python train.py --n_layer=12 --d_model=224 --n_head=7 --n_kv_head=7 --head_dim=32 --d_mlp=576 --vocab_size=2048 --activation="swiglu" --norm="rmsnorm" --norm_place="pre" --norm_eps=1e-05 --positions="rope" --rope_base=10000.0 --rope_fraction=0.25 --qk_norm=false --attn_scale=0.177 --bias="none" --tie_embeddings=false --parallel_block=false --extras=["capped logits"] --init="trunc" --init_std_qkv=0.0451 --init_std_o=0.0 --init_std_up=0.0451 --init_std_down=0.0 --optimizer="adam_variant" --lr=0.00142 --lr_mult_qkv=0.7 --beta1=0.95 --beta2=0.99 --lr_head=0.00578 --grad_clip=1.0 --warmup_steps=314 --schedule="wsd" --decay_fraction=0.608 --decay_shape="linear" --final_lr_fraction=0.1 --batch_tokens=32768 --seq_len=1024 --doc_mask=true --train_tokens=251600000 --steps=7679 --dataset="wikipedia_en"
MLP neurons of a small language model. Each row is named by its layer, matrix (down: output weights) and neuron, and shows model dimensions 96-223. Each number is 50 + 12 x the weight over its row's rms, rounded and kept within 0 to 99. A neuron's up and down rows have the sign that makes its largest values positive.
Before each neuron's rows, "fires before" lists the tokens most often just after its 100 highest values on Wikipedia text that the model never trained on.

fires before: "s", "on", "la", "der", "d"
L6.down497:60 48 64 44 62 54 11 43 41 48 63 44 50 36 39 53 57 35 33 50 51 81 40 56 40 64 42 57 54 49 62 51 50 46 64 48 50 44 21 46 64 57 55 32 55 52 61 48 42 44 42 44 49 57 47 63 71 72 33 33 54 44 50 50 62 34 45 68 46 33 41 56 61 42 55 52 39 38 47 51 70 50 65 53 50 36 52 28 66 49 58 59 43 48 59 82 66 60 58 34 56 46 53 68 62 41 28 50 61 69 48 84 46 61 60 53 30 65 41 32 41 57 53 45 47 50 44 30

fires before: ",", " and", ".", " he", " the", "\n"
L7.down326:50 50 53 62 60 53 60 58 36 36 65 51 44 53 73 52 53 74 31 58 44 47 49 50 35 31 57 47 46 42 44 63 59 44 34 35 76 58 52 29 51 43 49 62 45 58 54 50 52 62 41 33 38 66 65 27 54 62 64 47 30 49 78 36 50 31 48 39 50 57 59 71 67 45 48 63 41 50 68 41 58 28 43 39 48 43 44 45 37 50 52 36 56 66 34 62 58 29 53 64 48 58 61 52 59 51 45 46 45 36 54 39 47 70 50 58 50 37 66 50 59 55 41 61 40 56 26 70

fires before: "e", "d", "al", "s", "int", "ent"
L5.down550:61 44 36 37 50 34 34 74 52 59 29 38 47 47 31 56 60 82 51 50 60 45 48 62 51 10 34 50 58 40 39 29 56 46 48 41 49 54 27 55 50 46 39 55 55 34 32 41 43 30 39 43 41 38 32 55 56 73 60 64 48 30 37 52 53 52 56 42 41 23 31 32 48 55 48 53 50 44 43 42 69 58 46 36 45 47 45 32 51 53 44 46 61 38 51 65 61 43 80 45 52 33 47 58 70 45 31 39 44 73 49 51 54 50 68 53 37 37 43 53 55 30 55 36 57 33 51 42

fires before: ",", ".", " that"
L7.down266:64 53 35 54 57 53 54 54 40 53 76 73 48 70 54 59 55 72 64 60 63 34 29 76 52 32 63 52 34 78 41 55 52 39 38 46 48 64 39 43 58 42 20 60 29 41 54 39 46 67 63 47 37 52 40 47 74 79 51 33 46 53 67 51 50 47 37 34 45 74 58 55 67 54 46 43 48 44 73 43 52 48 60 51 70 46 46 48 51 66 55 58 69 47 40 50 62 38 45 37 75 44 43 52 72 43 50 39 63 51 64 61 45 57 39 52 40 31 66 58 37 45 47 60 50 40 51 33

fires before: " |", "1", "%", "3", "5", "9"
L8.down73:47 53 20 52 52 48 65 46 55 55 46 58 58 37 66 48 51 52 37 38 39 50 48 50 36 72 16 51 53 56 39 50 51 64 44 50 57 56 55 41 51 52 58 53 35 49 28 44 32 28 59 48 61 46 44 50 49 66 59 33 69 65 43 50 65 17 51 61 50 18 49 39 64 63 43 35 32 45 26 45 45 67 47 44 58 68 61 55 35 72 76 62 53 47 45 55 35 38 40 60 52 39 41 55 51 45 59 61 74 26 49 43 61 50 66 67 27 45 34 42 51 61 47 75 56 52 39 32

fires before: "al", "e", "ity", "ities", "ia"
L8.down347:49 57 61 33 58 46 60 61 47 30 26 55 30 48 46 60 60 60 56 51 54 40 61 56 44 49 54 68 65 67 49 38 46 65 69 59 42 40 51 51 28 30 58 55 45 31 55 45 52 37 64 58 36 62 52 49 53 35 45 38 52 71 56 42 42 38 63 35 54 33 71 27 74 31 59 54 73 48 51 62 65 58 45 58 40 59 43 52 63 43 43 43 56 41 45 41 60 31 72 66 57 64 38 66 51 57 34 69 55 62 56 61 55 43 63 45 58 46 60 43 34 37 45 66 49 59 52 33

fires before: ".", " in", " |", "%"
L8.down342:40 58 37 51 65 29 53 46 52 59 59 36 11 40 65 42 56 60 34 64 42 57 37 59 64 46 52 50 50 46 52 51 45 56 62 58 45 51 41 46 34 58 54 44 25 52 36 40 46 45 64 39 71 35 34 67 50 37 56 46 55 37 38 52 64 38 44 33 44 43 58 30 44 33 47 55 52 30 46 37 50 54 44 50 60 45 56 54 23 37 62 45 60 41 64 55 74 66 21 42 65 39 45 35 16 54 52 50 58 35 58 46 47 46 49 58 49 56 46 41 37 62 47 26 42 38 59 35

fires before: ",", ".", " and", " he"
L7.down470:58 55 34 45 60 80 43 41 63 65 34 55 46 70 45 41 67 45 45 55 64 66 60 48 49 15 62 45 42 37 50 48 62 53 56 46 70 52 69 36 74 36 37 67 66 57 44 59 49 68 44 52 51 38 45 40 46 55 43 72 40 62 64 57 57 46 42 52 58 41 59 70 55 45 49 51 52 51 44 54 42 45 57 57 66 62 42 35 48 62 43 57 60 70 44 47 61 49 80 71 59 54 74 45 44 68 53 52 59 47 48 38 39 46 43 35 59 51 62 48 49 59 63 58 49 51 58 47

fires before: ",", ".", " in", " were", " and", " of"
L7.down460:34 57 41 53 51 30 37 65 61 65 51 53 60 48 56 67 67 69 69 52 53 41 38 46 50 30 59 45 48 62 49 34 54 27 53 53 79 55 48 38 56 53 51 68 48 28 44 70 34 59 50 61 60 62 55 38 38 55 51 46 44 52 59 52 38 32 72 27 28 48 46 54 61 57 41 58 55 53 62 56 62 44 50 63 36 64 65 53 34 67 55 51 42 38 32 45 32 28 42 37 67 44 51 42 45 60 57 52 51 75 53 43 35 58 32 66 42 34 54 55 44 32 62 43 42 31 36 43

fires before: "it", "r", "ant", "ice", "ed"
L6.down192:21 53 45 61 49 71 54 40 55 46 26 58 52 54 44 61 83 67 40 58 37 43 63 54 41 56 66 80 55 40 33 55 39 47 37 63 44 52 45 46 39 67 20 70 64 64 46 47 56 66 51 52 59 30 58 46 27 59 29 28 48 40 45 56 53 40 62 51 54 71 65 63 64 63 57 65 65 56 34 66 65 56 51 57 60 49 56 49 21 54 74 46 32 58 60 58 50 41 48 57 52 64 42 39 44 45 32 54 65 49 41 48 39 67 58 68 67 45 54 67 53 36 41 39 57 46 65 48